Weights of a small GPT-style language model, trained from scratch on English Wikipedia: 858M tokens, 6545 steps.
MLP neurons of a small language model. Each row is named by its layer, matrix (up: input weights) and neuron, and shows model dimensions 176-303. Each number is 128 + 24 x the weight over its row's rms, rounded and kept within 0 to 255. Numbers have three digits each.
Before each neuron's rows, "fires on" lists the tokens most often at its 100 highest values on Wikipedia text that the model never trained on; "fires after" lists the tokens most often just before its 100 highest values on Wikipedia text that the model never trained on.

fires on: "\n"
fires after: " |", " |  |", "otes |"
L9.up406:125100135085132124140120127137109110124150110112153097154117121131128096114113155140131107095112130118167133099123094142148111156145120130142108167107123119113170125132144071117169124141153134121100102126123138149130168097095198121116127173124176092134094167094142114142161119111130167106142151151157129124128095139150098060112136123142133122082160159109108116134129110128170176107128

fires on: "\n\n"
fires after: ".", ").", "ed."
L8.up343:141125134117134151163103122187147111119172135133186151120101139105123123142117112175109140136105094122099087177130105154128116110115134099103144149152116098151132134102138139097122115123112118130184133124145151155085151119124129139109113131130151090117146133169141115082141134163130164159127136148165159089142116092121132108117153145151092123099104113133135140146157158116115130117134

fires on: "\n\n", "u", " Bu"
fires after: ".", ").", "ia.", "ed."
L8.up838:137146121126138174140100080145172139106121107136146116119112107140165135128130108155121173137082129129112091134135081105121109092082118109109116165115123111148109116108106120137097101114108168109170145124146143170116164106110136167134117139084133117106112112161153113070104102143153138152070134147172142137118158117125130128129153149118108124134136107159109134089111167111127108082125

fires on: " | ", "–", ".", " (", " |  | "
fires after: "0", "1", "2", "3", "4"
L3.up282:150084126101151148145176107145117142125159142130145117143090130126124134160105106093150088118134130134163142121079115109128124138167097157143135090143152161134148115137073168125107134131131115157125119118082153138165096187107146107096149143156121096151148172139117113158123138061098133142138134144179150152121091106148156100097151134083112116115118154139164133147142127139112105141113

fires on: " | ", "8", "9", "20", ":", "7"
fires after: " | ", "3", ":", "16", "7"
L7.up1112:119126118093157096139131099148128124079106139171137148122091179153107103110136159113153124122122124148119136134096116123128130097138100173119150130094125167105132147137102177125148081155136091135153112119146124136110097116074114164150162139111155130149168120134134109127097141151116101125135140099129125116136100141135120107115106126084137136132092180150110138125134135151107112086156

fires on: "ular", "ime", "ince", "se", "ivate"
fires after: " Pr", " reg", " Reg", "on", " pr"
L3.up667:112110161119122127112131100143134126150131161100164138109055144114143144169141106112146146087149088124115135141132165117153093123065142120123137126137144137140123136098120137136119093142148102145093137142147094150149168112125108129185148134191153105119121104114124119089133156124166092103148160161095071097139104134176154088098141135091110136140120128165145134169115139180080109111166

fires on: "8", "9", "6", "5", "7", "4"
fires after: "1", ",", " | ."
L7.up919:139106118101119156104102152148141154140115104079140131139140092102148131132103186146143113101153155089152136132106178105149131136147148159139143141151115072139126137165129121105138147114134126118153103137099108171091142115119172139146158153120148152143140137103127128107097146156126164111078151137105126111123074098093105124131110154138146170129121105133126153138146101147133155118188

fires on: " As", "ith", "As", " become", " Is"
fires after: "w", ".", "\n\n", " |", " to", " ("
L4.up36:153123145180129152102091117093098118170134125145147155125117159109140152107088117103100122132116125144118121150148135159148106085160083109146108114153118144114148138134077102125132151126081095127135143136100190112109122150125133162116107115190130138120136177100117151143105095156079121124132176144121128130128154110112124145086123100156150068151119134138142135114118138169119159156089

fires on: "ost", "ob", "im", "ae", "af"
fires after: " D", " d", " B", "D", " F", "h"
L4.up257:137152154195123046144137125134179121154155105090139131142150150128142148139128098157139118126127091176143129114095123093131177168147140193116091130109115102051128111132146109141151125177122150128082153172113102108093135142108118086140130153149128146127127117113118130128138126157136088137097144155126103088153125130148160101104152149115140137121146123131168123122148117123145149130140

fires on: "uss", "erm", "ot", "cl", "erg", "omm"
fires after: " disc", " dec", " det", " em", " prom", " acc"
L4.up1242:132131130139122139126147146102148119159154115141114115113142135140160155119138101076118132134147129144177137139169154159154141125172121147089170122117103162135127137114140129088149129137140099117100122109153098136114141140177146086144084170175119112151169096089113117079148095105112124150140114114080123094108124139137104157093094141158136144143160132108135118130170118089101109145156

fires on: "4", "6", "8", "5", "10"
fires after: " | ", " |  | ", " |  |  | ", " −", ") | ", " "
L4.up852:143124142153099121164118163139142145081149122155133085110155120110130078150152083135122165162155128157127134155098162130150130132139060091117082100146081163135148171158126111147112150124162154166124134125116125150114136135127121101127154136127123146152172086120113108156153118121120136178120153124163112097104136120148154148133139142139110097137145118089086117117091139090083079119129

fires on: "\n\n"
fires after: ".", " |", "\".", " |  |", ")."
L7.up838:167099145116147150147109134158177130114142129128159149123117111114128134168098105161070120118133115121138127188115122129140139096119123134122119173128116121120150095108115146118132104137105128113157111134106161127111156113128123150113107127115139101113135126148155106078131130166157173166074137153145109118121101121126139124144179176135110127082143129149156140161143143113127128106138

fires on: "l", "on", "om", "el", "il", "am"
fires after: " R", " o", "ac", " Ar", " | O", " Le"
L4.up874:122163170124121119111139083136112143178151098142170113113141142121149123129111144125127121148136139094132139111200120177121128119106147129106084118111124142098153161145127132139117139135109145123107105083104138154102130106155137119110120085106134163129177067152149150099094116147095135125112147166101119138134091139138116140132108156143101145152116147090133114111112151140151150085101

fires on: " | ", " |  | ", " |  |  | ", "8"
fires after: "0", "1", " |  | "
L4.up671:128121157117107114174154096128134146141126122137145123127104111114160143141110111152134105132129102176135164135104075088192136103139128144123126127206116125112164121153133197113084157119125167150127127100102082102091161117138161151154110114150142140150122101150127157141123093080136128107144078121093142131125064131193120129092103129137141096123110187130104126140166116123129097115106

fires on: "1", "2", "re"
fires after: ", ", " ", " (", "–", " | "
L7.up601:131132112153139174090137161143128187132111104143135101130195158087116148110124138104085154167158125115144110155138108191106167145133110170098128093120101108125161141098169070110125134114109110111139152090116115142147093134144168161104127099090168149138120070115166130135103184170117114120109126122151133110082103098140194114135133102142098114116163084129118147129153104114140084148165

fires on: "ant", "er", "ust", "and", "il", "at"
fires after: " S", " s", "S", " qu", "z", "st"
L7.up349:116094104178127105109135130144099158108131090131139140100112116149097126122128151126146157116117162155165119132139146140112128134121147137152138113122164095133134118110095124135132117067099140141135167146123144132121164102141103146137130114137126094096144155152100147103159147094127149141111120137076144120147144110142202121131138104095160139113060140162112107119098132088111096154134

fires on: "od", "ce", "est", "ation", "ang", "h"
fires after: " O", " G", " For", "eder", " F", " | W"
L4.up897:143168143148125133180132148149119129172086104135128157125103146131108144138158165176155162136152135135126117102082131144131148127165082139182135114110129061101139137111153095145123133079111109115139119117135143074113121131140111097173145113119115196101153117151158124153147122157138169070121129135128132134146147097128123135151088116102155114129152135118117172074141121117143095155165

fires on: "1", "0", " since", "2", ".", " |  |  | "
fires after: " | ", "+", " |  |  | ", " |  | ", " | +"
L4.up674:134126120161115137169139133134152112137135141151115116143124185108093072131157113120146112147119169122116141190144186143120091111131107128135114114093096172063129184129097123166103071075110134104110180121139140129157125122136138130110118129083138118140144149103137116174142135130145086157135125114151114152125114137130118103114131175121131161141124127170113097150138136120095122121123

fires on: "\n\n", "c", "=="
fires after: "==", " |", " ==", " |  |", ".", ")"
L7.up1150:172092132112155172152106141176178104134141150137173150126116117145131120160105101163103127143102153123084119193135163122114150114117114125095120108172146132120119135111150136140143115103114134143162115109140153150111162119094130147125097150092114123133135147147167086091153127158146146156095115161156131112163161107098153107154151172129105108112129123100103106149168161126113095125124

fires on: "9", "8", "12", "ran", "7"
fires after: " | ", "1", " |  |  | ", " (", ".", " |  | "
L3.up1178:164159139100124147136110118097140138139123155176175142150136133143156125142143138146136123103180134147128145109109116080119109166161144145152124125160115172132167132120094117121140143133117151115128115135135093146175156172138142164143144134160114120142143095128100114111139117103127130148187124133111113158093123118145158165128083148116111147142117131094102151133101103140103086137157

fires on: "2", "8", "3", "–", "6", " | "
fires after: "–", "1", ":", ",", " | ", ")"
L7.up1223:145105083119139118109106118135144162151113100099130127116129157129124124154115125112118122142114139152166136137117122114146126133123085163166137095150123137107130134122154120114146146145103117109110099141083100143142076182133157193148166131130191121107132082129133140100124156109141097120114161092154173147146095116121095151115098159153140108082178087136129135113106154103148120129133

fires on: "at", "ot", "re", "oc"
fires after: " s", " Sh", " sh", " S", " f"
L9.up325:137081161141150117124140152126124171101132105152162118125141106130144138133117186116156096128132130175092145147131143136145122139137132124138144125141130115113138150103091106094172181095115126132143167136130169124117160141114168118127133089132109165092126170109137116093130100137139152155184107108152139102151143110171119093102133159137134117078090120127103113126172184141141157127119

fires on: "1"
fires after: " (born ", ", ", " in ", " (", " "
L11.up12:098125134115115164156126123090125115111147092072098109137117135084096053142115121119105121132155101151166143121141087161145129162193107125131131113123089139140117100093139135143113098101146111111134135093095139172134117158106124109091155088137147128092153130114140135170124144085149167153141120157113149140154148113130153141163122082102149150118090114104121119128134127111116126116118

fires on: "1", "2", " r", " h"
fires after: "–", "| ", "-", " early ", " to "
L7.up432:113180110136105130145123133121151147118129117092095066136135155166116113116117112135121143132160135151183126138136122165129138142122108146127096089156107133092114160188117089169135132125119150127161106137117168171116136132185144138158196155138129108097132129136158112114106169173105100096125132104144167095113186180122163136143166147146118102138150183123112116094136131148131131152097

fires on: "1", "n"
fires after: " in ", " ", " from ", "–", " In ", " (born "
L11.up510:134107120126135093117163178120143133113100135125117116121127145116140142105138145121119149121096140164157124157128124094097167124173105070142140148164066112136108162074117112117129143091164124126158138062117147192152060117152130101115151092147079150162147135150075109133106107109154142136076135177129119110163116121169117173143115139125144131134112122089124109137126147141137180104143

fires on: "ist", "ust", "ishop", "os", "r.", "and"
fires after: " M", " b", " m", " Tr", " br", "b"
L3.up1197:134101148152177151132122097168127165123127133114144125109143146103097131127111148142127130112125078112080142143115073094105149163126122175147111139117161104100137127134133120139131123131149116159124150129149128154083098139118112114157133151135136133140147124118131156139131156126158151172091119148127134154157109116129105114110102082094119167093150111119161130149100206101148159126125

fires on: "\n\n"
fires after: ".", " |", "\".", " |  |"
L8.up406:156088120129152154142095115154188125113152116116179153153120132081168140176114123161087108132110096122121107171118145120099136117120126136096125130144097094123156128125123130101150123128127126137159126104124176172093114116094123140140099142119125144117135150145121152064118132153152146171105103120159173100103116139139126124139166121159117131113156145161140134165182142105116142121155

fires on: "\n", ") | "
fires after: " |", ") |", "|---|---|", "a"
L3.up431:124138149082124145106141140131104151159126108173094119143129188128143144093116086083147125101130146098165126142108174112133117145153130134129133168076124171128136139139133135143170139110148073092135108125108119104182122134120132125097071112157158117146106107157114119094137090173145153144152131111119126118132124124144141086133112115158143089163129146126148144108098142150168114120140

fires on: "it", "ir", "b", "e", "is"
fires after: " P", " St", " R", " p", " r", " ent"
L4.up747:146178135153130144161192131104097129128098146108159143091115163082129118116144153111139138101104151149124130106148142119150139114115078147088130102110126120098146121165111137131148145158110191137099092136128099119139108085102148124067160123129131124140146118132143105119120136141136099093132144153118149068119131112126135113107129127119078148143152146144142169097163133103180131122162

fires on: "ing", "in", ".", "ue", "ie", "iving"
fires after: " V", " S", "ik", " N", "S", " T"
L3.up682:112122111121113128086148100111144124150124168108151166148111101139090161089173089158115174152154138134133145151100176132094166099141112136125150149147145075134177133097157147108148143110136146124100100113119129159105139097081111118147093124132131143138159164138187126119124153119160121115110147130130079144076126125151170147141107109146102151095094154127138076156116106099117145170128